Weights of a small transformer language model: a variant of Muon for these matrices, 6933 steps.
MLP neurons of a small language model. Each row is named by its layer, matrix (down: output weights) and neuron, and shows model dimensions 208-271. Each number is 200 + 40 x the weight over its row's rms, rounded and kept within 0 to 999.
After each neuron's rows, "fires before" lists the tokens most often just after its 100 highest values on Wikipedia text that the model never trained on. A number after a token or word is its count.

L5.down854,188,240,226,163,162,162,156,181,186,201,181,214,174,251,212,153,181,253,132,172,219,137,115,209,237,169,159,302,287,210,190,189,227,152,282,150,215,179,173,239,174,185,285,166,249,248,220,206,195,171,163,150,243,234,239,239,237,214,258,153,99,205,166,229
fires before: "|" 83, "\n" 4

L3.down292,230,239,160,238,317,253,169,199,228,164,145,263,186,240,236,136,211,149,191,184,204,241,229,260,211,177,210,173,194,191,211,222,135,262,258,258,167,245,242,222,205,275,268,210,210,214,176,202,188,206,190,170,183,221,121,197,228,158,232,192,266,167,109,172
fires before: "=" 77, " by" 4

L10.down925,166,184,215,210,156,175,185,157,266,188,210,157,227,179,192,232,244,211,204,232,195,145,259,255,288,198,213,202,196,211,227,175,226,200,239,145,297,196,170,209,274,220,176,243,197,206,247,234,152,188,133,104,180,241,177,174,169,209,239,222,208,211,179,275
fires before: "|" 35, "s" 13, "ated" 5

L3.down499,220,174,210,174,174,180,150,261,153,207,190,188,269,224,182,99,159,248,200,183,226,168,215,184,178,156,165,181,233,283,115,235,239,279,252,148,147,168,181,231,223,198,138,110,238,180,191,179,171,243,126,179,211,171,192,178,232,144,247,260,175,164,193,213
fires before: "=" 31, "\n" 20, "In" 9, "He" 4, "\n\n" 4

L10.down375,236,168,198,193,194,183,226,220,204,172,248,234,188,237,193,224,205,224,219,213,166,167,209,245,222,135,174,147,211,168,196,162,253,229,213,205,138,197,176,196,260,173,215,223,256,167,170,190,202,213,266,187,231,187,221,123,181,233,134,243,130,247,205,137
fires before: "s" 41, " |" 7, "ed" 6, "N" 6

L10.down163,165,216,211,159,240,148,230,257,211,200,240,188,189,311,190,226,210,191,221,233,240,251,220,163,225,137,237,251,166,138,195,186,233,165,193,168,234,147,185,238,256,96,159,232,128,217,187,149,212,267,242,140,133,249,199,206,154,175,231,184,134,182,179,177
fires before: "=" 30, "ed" 17, "s" 8, "d" 4

L4.down7,193,199,208,263,175,144,229,242,310,256,164,206,210,156,209,209,162,168,243,204,245,197,132,181,235,215,191,227,198,161,215,144,203,182,194,144,207,222,132,278,180,192,181,242,179,185,205,172,188,211,194,188,125,232,264,171,198,179,180,238,229,184,205,214
fires before: "  " 30, "|" 20

L10.down367,206,237,174,210,303,131,202,216,203,175,123,162,180,259,204,245,154,162,150,261,267,152,217,206,208,196,160,204,233,296,125,230,276,220,208,143,261,240,250,181,249,136,177,189,187,167,168,192,203,228,147,189,180,217,164,261,156,163,285,147,188,246,172,198
fires before: "|" 67

L5.down237,188,157,240,113,187,219,197,274,165,177,114,248,196,192,223,231,166,184,264,174,228,204,235,142,182,151,173,166,291,264,236,231,159,221,277,245,221,178,174,210,189,150,187,179,181,139,163,130,204,214,195,246,237,157,188,190,248,112,162,109,224,139,183,223
fires before: "-" 62, "." 7, " |" 6

L9.down1009,199,183,189,147,262,115,256,197,212,188,174,187,236,262,167,185,193,299,275,228,224,200,230,183,168,225,144,174,206,188,201,232,213,247,256,171,161,208,220,180,175,159,149,224,240,118,231,249,212,146,208,198,219,245,164,129,183,239,222,209,173,234,134,171
fires before: "=" 40, " to" 13, "ed" 6, "." 4, " from" 4

L8.down152,257,244,242,213,122,183,179,201,158,169,224,162,181,153,183,244,162,176,214,156,186,178,260,222,158,165,143,210,299,142,147,141,218,219,240,162,139,185,210,185,174,183,139,234,187,95,235,227,207,171,160,145,227,187,162,149,213,177,210,217,103,136,225,253
fires before: "\n" 17, ")" 16, "=" 12, ":" 10

L10.down608,190,150,182,134,199,176,315,218,104,134,252,208,166,230,85,241,200,168,192,212,186,148,194,166,240,214,199,233,226,200,161,260,211,226,159,143,176,247,197,195,260,174,296,207,188,108,152,157,207,198,225,165,199,182,263,248,185,162,233,215,196,150,234,123
fires before: " |" 53, "." 7

L8.down73,157,211,257,219,127,213,215,156,238,262,235,229,211,162,190,207,171,159,201,171,181,173,175,144,231,225,194,227,119,159,200,217,151,273,153,259,196,191,192,221,163,201,173,182,193,239,219,287,228,184,250,171,238,245,153,164,239,232,195,226,224,193,265,177
fires before: " |" 48, "=" 8, ")" 6, "." 5, ":" 5

L4.down640,236,187,258,227,179,200,217,210,265,229,189,224,178,154,162,203,191,184,183,231,246,179,173,217,171,247,189,228,172,242,213,240,133,219,186,250,224,165,246,181,190,198,231,223,166,213,210,259,179,231,215,237,182,259,231,277,155,236,189,255,169,135,207,169
fires before: "=" 91

L10.down103,225,179,199,224,209,294,193,183,193,129,235,230,198,227,181,211,152,133,265,250,228,177,183,192,231,213,229,243,182,164,196,231,157,218,213,138,237,218,159,207,268,230,243,181,204,198,211,239,210,230,232,189,162,178,270,177,181,201,215,200,201,218,197,131
fires before: "," 80, " and" 7

L10.down429,238,168,198,269,204,209,193,208,224,191,229,134,218,258,239,155,161,223,191,159,173,195,117,265,198,239,282,217,237,205,235,218,194,167,285,182,226,127,143,250,240,240,227,221,197,238,241,143,207,227,201,223,123,256,201,163,220,218,225,209,131,255,259,211
fires before: " |" 52, "." 4

L4.down221,239,263,150,215,218,226,190,256,201,200,177,105,215,168,281,132,266,264,136,205,169,208,224,192,223,114,152,189,186,198,301,207,264,292,252,170,239,218,190,187,198,247,212,206,228,192,140,198,199,147,167,202,245,137,185,179,186,168,235,134,189,159,129,215
fires before: "=" 98

L5.down1038,136,220,194,167,229,206,190,199,192,167,198,210,175,170,220,228,211,207,217,218,147,219,190,201,230,243,169,147,195,171,196,196,189,237,195,194,237,268,203,253,180,211,233,187,228,208,129,181,162,268,175,278,141,234,244,202,238,192,202,178,276,170,166,197
fires before: "\n" 48, "  " 10, "=" 4, "," 4

L4.down323,198,281,232,213,281,141,214,225,179,211,185,194,123,221,119,176,162,203,125,168,209,96,245,149,144,267,240,184,179,153,186,168,252,203,155,219,231,213,196,245,260,155,160,229,165,190,121,177,216,204,259,250,177,166,225,120,190,203,178,216,178,163,198,205
fires before: "s" 48, "," 13, "t" 6, "um" 5, " (" 5, "\n" 4

L4.down69,194,184,214,259,198,227,220,106,291,162,221,190,128,237,262,239,225,237,188,224,173,170,170,231,218,231,179,136,215,243,236,213,241,221,212,200,269,194,181,243,220,165,241,191,214,200,163,210,202,217,180,255,259,188,235,180,198,280,259,177,273,157,162,161
fires before: "=" 100

L9.down1155,185,132,288,238,136,149,215,181,236,212,265,253,191,253,164,191,274,156,208,199,211,210,277,255,301,291,130,181,216,183,118,208,174,205,223,269,199,218,210,226,232,200,244,134,113,227,210,204,172,174,197,203,161,208,203,155,186,194,208,232,160,156,252,129
fires before: "-" 62

L8.down447,132,179,250,170,203,222,205,185,196,170,170,212,224,208,177,152,180,151,303,128,192,138,200,244,219,248,161,201,142,144,161,224,221,213,212,145,140,274,165,140,219,196,218,273,149,216,224,158,175,177,168,130,186,229,305,177,166,146,214,204,177,208,239,194
fires before: "|" 28, "  " 22, " of" 5

L3.down504,236,207,188,244,258,223,211,188,217,235,195,222,261,204,204,235,186,253,167,199,181,271,138,185,254,254,181,148,243,226,207,190,216,198,254,202,135,187,301,239,230,148,222,168,249,180,221,166,143,230,129,171,262,299,226,153,215,237,192,196,224,193,234,193
fires before: "=" 57, " the" 9

L4.down317,195,214,210,156,168,205,225,188,236,173,253,270,246,220,164,202,173,265,219,234,238,248,165,217,193,214,151,121,208,229,238,192,221,104,178,207,169,173,206,251,228,85,245,193,194,169,247,192,212,205,151,255,224,187,190,254,251,224,247,214,181,229,223,217
fires before: "=" 55

L4.down1019,159,197,218,206,190,148,231,181,138,163,226,163,229,160,218,188,173,234,213,206,227,167,177,205,200,194,273,263,252,235,206,207,223,168,201,187,228,233,209,157,311,202,168,196,203,225,259,207,163,201,218,143,150,222,241,132,200,161,101,173,256,155,213,221
fires before: "=" 51, " Party" 8, "bl" 5, " Team" 4

L9.down416,196,197,208,169,183,256,203,240,173,193,150,247,108,156,159,265,194,134,236,103,209,227,177,245,171,251,185,249,238,204,173,237,184,229,174,188,224,209,235,243,187,271,294,175,243,213,146,207,215,184,133,251,177,174,203,167,223,181,186,210,184,210,160,200
fires before: "-" 57, " of" 21, " to" 6

L10.down648,232,218,222,104,214,142,276,276,248,162,238,169,221,238,263,178,182,219,223,212,201,193,266,221,241,178,151,191,247,173,170,209,182,258,176,176,204,253,200,295,156,127,241,228,262,155,201,191,259,224,204,161,242,222,221,231,259,191,272,185,193,183,202,125
fires before: "s" 27, "=" 22, " mother" 4

L8.down1119,187,197,253,203,277,252,185,205,141,169,269,238,262,173,108,170,178,183,206,194,172,170,240,164,198,204,171,257,203,223,191,175,165,214,227,165,182,244,211,128,176,242,172,221,227,179,222,193,202,195,266,209,228,265,179,202,187,104,187,264,182,213,229,215
fires before: " the" 37, " it" 7, " a" 4, " \"" 4

L3.down1031,167,238,226,226,237,212,208,245,211,212,202,164,184,245,137,168,178,120,245,196,180,225,193,214,177,203,213,240,278,174,272,196,192,161,204,198,185,215,103,159,239,209,290,267,238,214,211,201,144,167,198,204,153,253,200,189,171,212,241,274,174,207,190,138
fires before: " |" 44, "," 10, "." 8, "%" 7

L9.down92,113,234,133,199,228,287,209,226,161,231,258,157,204,191,145,188,184,226,255,216,171,165,198,166,271,197,248,187,224,142,132,159,231,186,212,136,223,202,243,201,221,230,210,176,213,177,222,226,200,302,233,134,237,255,264,152,262,247,275,202,182,145,245,160
fires before: "\n\n" 24, "\n" 19, " that" 13, " \"" 10, " |" 10, "," 4

L10.down984,208,114,216,251,151,226,245,167,184,204,212,162,262,136,165,205,166,172,219,259,234,239,123,186,205,200,93,197,209,230,256,203,294,243,259,154,219,169,228,197,249,218,219,199,245,172,215,203,217,179,257,142,259,136,237,163,188,232,210,196,179,185,168,225
fires before: "=" 45, " |" 27, ":" 6, "\n" 5, "on" 4

L4.down649,188,211,203,156,227,231,227,197,86,234,215,243,275,162,247,192,173,202,196,206,181,197,196,266,206,173,236,187,232,259,175,242,145,253,203,178,219,167,249,198,245,204,244,211,262,251,156,257,218,189,185,145,171,231,95,205,241,275,154,227,181,118,169,208
fires before: " |" 42, ")" 16, "." 8

L4.down1172,166,280,247,228,252,181,249,148,83,199,194,206,202,225,205,177,211,224,216,90,137,97,162,225,218,264,182,252,216,268,115,206,221,138,245,160,211,180,183,233,207,223,211,161,223,269,260,216,152,179,165,217,154,169,253,203,145,161,225,236,218,168,212,180
fires before: "\n" 32, "|" 28, " 0" 11, "  " 7, " 1" 4

L5.down455,221,241,183,239,219,184,253,248,192,128,144,216,149,208,239,283,245,183,240,182,186,212,232,170,139,219,268,229,208,172,129,139,217,136,103,206,269,233,171,221,244,213,207,206,240,200,206,240,278,129,194,231,124,229,242,187,237,145,227,198,216,216,255,181
fires before: "-" 95

L3.down506,193,202,171,105,227,273,234,177,206,192,161,194,231,174,234,171,194,198,190,133,172,208,174,151,115,200,238,206,224,198,196,153,266,233,179,220,148,195,209,156,188,129,249,258,253,219,233,238,142,203,143,186,200,267,226,199,143,221,253,192,251,176,238,202
fires before: "\n" 35, "  " 8, " ." 5, " |" 5, " 0" 4

L9.down194,238,110,212,172,183,279,250,216,207,214,171,183,208,207,148,175,178,214,206,171,162,225,269,271,195,221,164,151,173,181,223,159,188,183,163,200,258,267,151,175,148,203,162,259,180,243,163,201,220,182,194,276,199,159,250,209,229,274,208,236,248,233,156,139
fires before: "=" 16, "ing" 15, " to" 7, "ment" 6, "d" 6, "s" 5

L3.down426,136,158,223,229,199,202,255,134,129,216,136,240,199,257,253,188,188,157,207,214,250,300,164,252,171,192,224,193,92,171,257,195,110,176,160,191,257,201,166,204,217,163,222,150,177,237,198,189,190,168,183,186,257,219,211,172,183,153,254,230,223,201,195,108
fires before: "=" 94

L8.down21,164,167,174,147,239,210,181,235,150,105,128,186,241,251,227,218,172,174,121,204,252,260,235,271,214,215,177,189,239,224,243,164,170,178,233,202,228,216,251,249,239,201,240,210,188,192,189,302,266,210,164,186,223,217,236,221,224,194,258,203,140,224,172,266
fires before: "|" 47, "ma" 6, " |" 4

L8.down942,202,197,203,146,231,167,252,173,223,194,236,173,208,228,166,202,174,199,159,163,207,227,279,203,243,284,234,187,224,250,166,264,220,197,183,234,151,224,175,198,188,192,253,225,262,204,174,311,266,189,221,156,236,291,219,183,279,309,184,188,174,220,194,254
fires before: "." 18, "=" 16, " in" 12, " by" 6, " and" 6

L10.down197,214,184,234,200,250,165,200,198,267,199,123,239,130,232,138,300,97,266,248,161,198,247,266,222,200,185,244,204,210,250,209,172,208,212,252,158,255,229,264,235,211,157,167,256,279,179,211,203,203,149,222,176,116,195,158,164,222,200,275,165,181,245,222,220
fires before: "|" 100

L8.down884,235,137,186,207,165,120,231,254,197,226,213,192,224,88,246,145,210,207,270,244,202,229,150,169,159,217,206,202,235,198,232,197,151,151,218,206,213,175,208,200,184,209,210,211,245,220,248,228,163,170,169,205,194,217,184,183,185,193,177,159,218,246,221,237
fires before: "." 24, "," 18, " |" 6, " and" 6, "\n\n" 6

L4.down1047,181,195,178,179,215,249,193,180,208,203,180,208,170,213,222,145,195,207,218,215,224,222,140,237,228,269,227,103,140,173,215,164,194,225,201,198,250,216,126,203,221,188,197,162,232,179,146,190,291,228,256,204,255,216,206,221,209,176,198,226,224,294,156,186
fires before: "=" 69, "\n" 10, "\n\n" 8

L10.down389,230,154,211,215,204,193,234,163,150,250,177,227,232,192,160,219,198,148,241,221,163,237,202,214,256,208,156,122,167,195,252,197,241,207,253,200,188,174,145,202,224,261,174,251,242,154,121,224,177,316,217,176,208,204,197,185,189,229,227,196,279,203,187,228
fires before: " |" 98

L5.down931,217,164,192,218,169,198,251,181,193,189,261,170,191,208,219,211,231,241,266,206,177,179,172,217,223,146,165,234,144,243,153,209,214,176,167,207,269,257,140,200,259,211,153,173,230,233,176,166,248,211,114,164,172,185,256,203,136,197,211,166,212,186,238,220
fires before: "=" 100

L8.down41,211,176,182,210,149,239,228,229,175,172,242,220,238,145,168,192,210,245,315,238,193,241,199,233,234,164,247,121,256,198,230,183,163,177,205,246,225,218,192,258,240,165,192,133,215,198,99,211,184,210,197,196,164,186,213,167,166,262,223,198,202,145,193,200
fires before: " |" 41, "–" 23

L4.down1140,188,205,290,284,187,204,225,210,173,193,165,237,185,191,156,221,219,247,244,165,188,190,173,153,206,203,192,192,237,183,220,194,275,164,196,197,213,299,242,272,213,167,259,217,242,218,164,168,224,173,209,203,237,143,230,240,251,192,185,173,259,172,192,196
fires before: "=" 72, "\n" 4

L3.down1010,201,154,193,152,177,196,279,252,153,234,266,217,265,181,178,192,218,218,188,244,177,171,297,155,223,170,193,201,253,233,211,241,267,209,249,242,255,266,245,131,147,174,182,264,183,178,234,229,227,219,99,203,190,234,303,228,150,135,201,120,229,167,199,195
fires before: "=" 100

L5.down125,273,220,193,202,209,284,206,103,299,231,171,268,190,199,247,282,199,174,185,214,217,211,155,191,159,226,256,258,197,221,211,235,145,247,202,140,190,162,203,164,124,225,189,193,214,104,187,281,212,234,163,219,228,151,157,180,198,191,204,185,221,219,138,223
fires before: "=" 100

L5.down932,178,247,195,147,161,214,177,194,124,186,182,210,229,198,244,182,244,202,113,167,216,178,165,256,202,169,165,243,196,188,148,197,270,171,187,143,171,265,212,171,215,160,219,165,241,164,303,231,266,273,195,258,196,217,232,186,142,273,203,205,184,144,230,242
fires before: "\n" 72, "\n\n" 11, "  " 10

L8.down448,203,199,216,205,236,173,213,150,183,229,223,255,235,215,203,163,190,217,170,171,158,250,149,190,167,151,163,244,193,198,288,190,217,143,167,290,166,258,166,141,261,184,197,190,150,166,173,218,183,134,160,166,231,156,210,187,185,217,237,206,219,183,239,147
fires before: "-" 78

L8.down638,266,186,270,226,157,183,166,125,272,151,213,177,184,122,253,198,175,165,171,217,151,301,131,191,283,137,197,228,144,205,134,143,132,145,201,144,139,241,202,157,239,217,220,182,269,176,189,164,258,174,181,153,256,154,242,237,158,183,119,238,144,136,222,178
fires before: "=" 59, "\n" 15, "\n\n" 8, " in" 4

L9.down322,193,151,190,194,220,185,209,245,172,210,189,198,198,159,246,255,185,204,285,186,195,221,163,246,135,215,219,173,179,194,263,164,198,244,246,150,237,162,220,125,230,195,207,276,234,237,211,225,103,236,265,170,218,230,214,230,160,175,233,150,224,183,232,250
fires before: "|" 27, "\n" 11, ":" 9, ";" 8, " of" 5, " |" 4

L3.down107,224,165,261,245,191,234,169,197,223,110,193,221,204,241,155,201,152,191,203,189,163,195,247,130,239,121,208,143,121,162,180,241,212,185,208,247,244,154,164,213,233,181,214,196,230,146,91,186,225,296,224,210,238,207,190,242,173,235,247,220,219,241,175,267
fires before: "\n" 19, "=" 17, "\n\n" 15, " of" 4

L5.down1134,253,174,182,190,279,159,242,260,206,257,164,112,241,179,204,245,170,190,223,152,146,103,253,166,191,219,222,201,196,147,207,206,211,180,172,224,179,265,165,268,247,187,192,252,194,162,172,197,140,250,189,190,258,210,192,200,274,259,114,216,230,282,202,205
fires before: "|" 64, "s" 4

L5.down755,217,210,195,187,235,224,206,213,249,175,183,162,262,250,141,190,199,194,219,181,201,170,167,162,201,256,195,178,207,182,209,180,231,168,202,196,198,168,154,90,204,115,121,201,204,178,226,178,191,136,256,134,167,197,240,186,245,168,277,249,218,123,223,201
fires before: "-" 85

L10.down21,245,214,258,154,219,164,230,210,173,163,205,134,186,224,256,191,184,171,210,226,268,123,208,168,196,173,206,179,166,209,202,223,209,186,239,203,229,237,195,165,128,237,215,223,152,178,194,172,185,225,249,188,216,223,120,186,150,296,246,196,187,258,104,185
fires before: "|" 59

L9.down833,170,135,233,223,231,227,217,289,159,139,190,267,262,150,153,250,222,193,123,244,214,233,290,185,202,156,172,260,192,181,291,125,233,182,200,239,151,230,202,202,221,188,196,128,176,234,209,208,253,211,180,278,206,150,157,230,221,192,217,161,190,134,147,159
fires before: "-" 61

L4.down625,214,199,190,230,283,100,250,248,256,192,209,184,133,185,180,203,243,223,168,211,144,171,183,269,220,208,173,118,201,238,229,254,287,216,114,202,235,205,156,189,188,239,149,225,210,150,211,168,190,224,165,224,263,191,158,180,204,309,287,192,189,129,213,270
fires before: "=" 100

L3.down172,196,212,298,228,104,140,146,201,257,256,216,227,232,169,212,176,206,209,194,177,203,127,194,184,249,224,192,236,135,214,160,211,173,134,232,184,170,161,210,217,206,160,197,129,209,238,225,161,230,224,153,139,215,200,228,219,123,206,189,195,156,187,194,238
fires before: "s" 46, "t" 6, " in" 4

L4.down524,179,119,283,225,219,109,270,204,253,161,237,196,168,225,224,241,227,218,220,272,215,242,262,223,187,202,153,194,228,203,127,165,263,198,169,188,167,149,183,193,233,149,189,172,209,186,255,151,281,215,139,268,190,241,163,130,252,247,247,199,188,170,179,174
fires before: "=" 100

L8.down479,210,135,196,247,195,145,239,168,145,149,141,244,166,200,170,212,176,247,197,276,221,154,252,211,201,193,191,268,217,233,195,105,206,234,254,198,293,330,201,261,250,215,191,248,212,245,223,231,232,218,122,105,190,184,207,201,233,221,158,183,249,164,184,105
fires before: "\n" 47, "s" 21, "d" 8, "\n\n" 7

L3.down327,139,144,192,248,225,237,246,171,136,263,196,120,144,172,203,214,236,139,239,110,183,174,198,270,174,246,101,141,116,194,173,200,174,202,232,189,172,189,268,195,161,185,170,193,194,123,215,255,152,188,138,206,206,231,196,238,214,247,230,169,195,173,293,183
fires before: "\n" 33, "  " 11, " 0" 10, " N" 7, "\n\n" 4, " |" 4

L9.down514,228,194,272,252,215,190,197,235,164,134,247,102,228,185,160,206,159,252,193,185,248,253,242,158,238,191,249,249,223,206,159,194,200,250,212,158,189,227,182,189,188,122,257,270,194,225,229,237,145,217,298,196,179,197,217,293,197,235,206,183,194,169,160,173
fires before: "s" 50, "." 4

L10.down919,219,229,242,230,101,223,185,244,235,254,145,184,148,112,224,149,208,222,220,246,258,261,230,184,178,151,202,132,223,220,204,167,138,272,176,206,218,148,211,252,196,155,206,180,173,272,142,250,258,178,210,190,164,190,255,249,193,201,155,215,167,127,226,224
fires before: "," 49, " (" 21, "\n" 12, "\n " 5, "\n\n" 4

L10.down587,201,155,209,149,172,307,130,208,258,269,169,193,196,234,264,168,204,246,164,194,174,229,186,184,152,120,143,173,206,124,207,176,181,131,215,221,195,195,155,181,205,197,174,162,150,261,216,199,127,190,143,192,197,191,182,217,184,233,139,245,187,184,210,214
fires before: "-" 78, "s" 8

L3.down390,174,200,180,231,275,205,228,173,171,243,154,209,235,186,177,183,161,235,234,165,253,284,234,165,164,210,214,252,200,204,228,229,207,215,163,224,204,259,212,209,254,159,221,211,275,261,267,257,235,203,295,187,235,157,172,238,171,213,246,160,157,192,170,238
fires before: " |" 51, "ga" 5

L10.down321,264,202,192,200,207,134,231,126,102,227,208,187,199,239,173,211,205,160,205,210,261,230,266,226,197,192,215,198,267,229,193,153,163,292,173,222,130,212,169,243,181,187,159,229,154,198,215,186,209,155,179,246,178,146,199,231,249,196,239,135,148,195,227,220
fires before: " |" 51, " /" 13, "." 6

L10.down636,183,147,154,188,180,148,248,213,242,258,187,180,209,153,165,146,183,241,148,214,181,214,169,142,146,241,234,261,196,225,185,158,197,254,184,179,179,234,253,147,209,211,154,214,243,203,201,156,203,163,116,138,270,246,258,197,161,276,223,232,206,144,207,162
fires before: "|" 97

L5.down723,182,247,145,236,174,174,247,165,273,134,221,182,189,172,253,256,213,273,248,199,234,174,210,283,253,184,164,234,137,189,151,223,202,223,217,186,178,206,201,206,172,197,263,196,255,220,216,100,168,208,166,230,173,233,223,250,195,165,241,213,178,185,221,282
fires before: "=" 100

L5.down710,159,243,211,241,194,210,233,218,159,152,197,238,183,170,180,212,167,194,179,238,230,149,139,173,213,210,241,202,194,209,227,215,178,229,354,192,169,225,249,133,169,205,174,213,167,221,235,259,185,167,170,237,205,240,155,224,233,207,148,211,121,220,218,177
fires before: "=" 97

L8.down160,237,153,230,220,230,181,190,195,226,234,148,223,183,194,262,117,241,227,198,215,246,223,232,193,224,218,204,210,204,192,172,247,154,237,300,153,220,180,209,249,173,138,203,187,208,263,211,238,166,216,236,245,193,204,167,209,237,204,273,295,218,203,160,184
fires before: "=" 29, "d" 15, ":" 6, "ed" 4, " with" 4

L3.down280,233,208,215,198,158,161,237,165,256,111,226,117,187,237,196,183,232,208,258,218,208,156,171,160,257,186,146,227,130,249,207,225,286,178,193,201,131,136,225,188,175,99,306,238,234,204,217,166,189,177,166,233,199,192,185,138,149,227,255,141,247,194,181,196
fires before: "=" 99

L8.down415,133,229,252,241,162,295,260,208,298,197,181,138,210,206,244,187,215,188,144,206,249,250,149,195,215,238,172,235,215,272,221,225,243,215,255,185,197,193,243,248,185,192,196,135,263,196,207,164,182,230,168,178,236,203,237,211,145,202,133,258,166,139,168,156
fires before: "=" 34, "\n\n" 21, "\n" 10

L5.down787,148,196,184,210,252,214,232,278,214,248,211,194,182,225,235,116,236,219,202,218,164,166,224,236,247,245,176,160,225,149,155,197,150,162,239,213,127,226,127,243,204,220,273,213,244,177,246,124,226,154,176,199,248,195,198,147,227,205,209,155,181,185,187,230
fires before: "=" 98

L9.down794,201,197,181,198,267,205,187,205,199,213,139,205,157,316,230,174,132,212,216,194,239,223,168,193,232,190,216,167,187,195,217,143,183,284,262,190,166,186,157,142,235,207,267,224,222,272,50,135,200,226,186,223,199,180,191,216,179,186,268,204,219,168,140,233
fires before: "|" 62, "ity" 5

L5.down813,276,197,64,113,149,233,165,229,171,164,133,149,202,190,289,187,221,127,233,168,212,120,172,214,207,227,212,187,185,253,280,174,204,198,207,251,172,249,203,198,238,300,222,186,241,191,156,132,185,285,191,259,189,168,231,68,142,182,192,210,215,158,253,236
fires before: "-" 68, "," 9

L4.down498,215,250,146,179,153,169,274,238,186,208,234,268,226,155,272,175,190,235,243,174,189,222,270,186,140,213,211,219,171,153,210,110,184,256,213,188,209,272,162,206,196,185,174,257,220,211,222,215,251,161,242,208,164,232,225,197,219,195,191,174,229,192,206,205
fires before: " |" 24, " (" 18, "%" 15, "ent" 4, "ami" 4

L10.down1214,175,203,172,197,191,149,270,158,289,195,244,236,210,159,136,217,151,202,103,186,187,178,242,149,178,242,198,260,220,186,211,187,238,261,124,156,158,198,175,204,217,223,205,150,227,111,244,150,159,187,182,231,177,187,145,186,181,162,177,204,220,162,165,240
fires before: "|" 85

L10.down530,174,128,232,215,175,184,200,250,154,230,200,238,203,229,93,223,275,160,168,151,260,202,169,183,172,207,201,240,203,160,213,261,168,217,278,222,152,232,143,226,173,197,226,265,169,206,147,144,164,162,225,196,143,264,178,147,162,221,212,242,222,170,211,132
fires before: "-" 58, "=" 13, " |" 5

L10.down101,159,234,265,192,248,195,278,223,193,167,182,146,265,271,176,238,198,233,230,207,178,165,177,186,247,204,224,201,153,156,216,185,204,202,133,271,173,177,145,149,154,265,218,216,195,143,153,205,232,186,264,230,157,199,275,247,126,212,173,219,172,164,153,247
fires before: "|" 99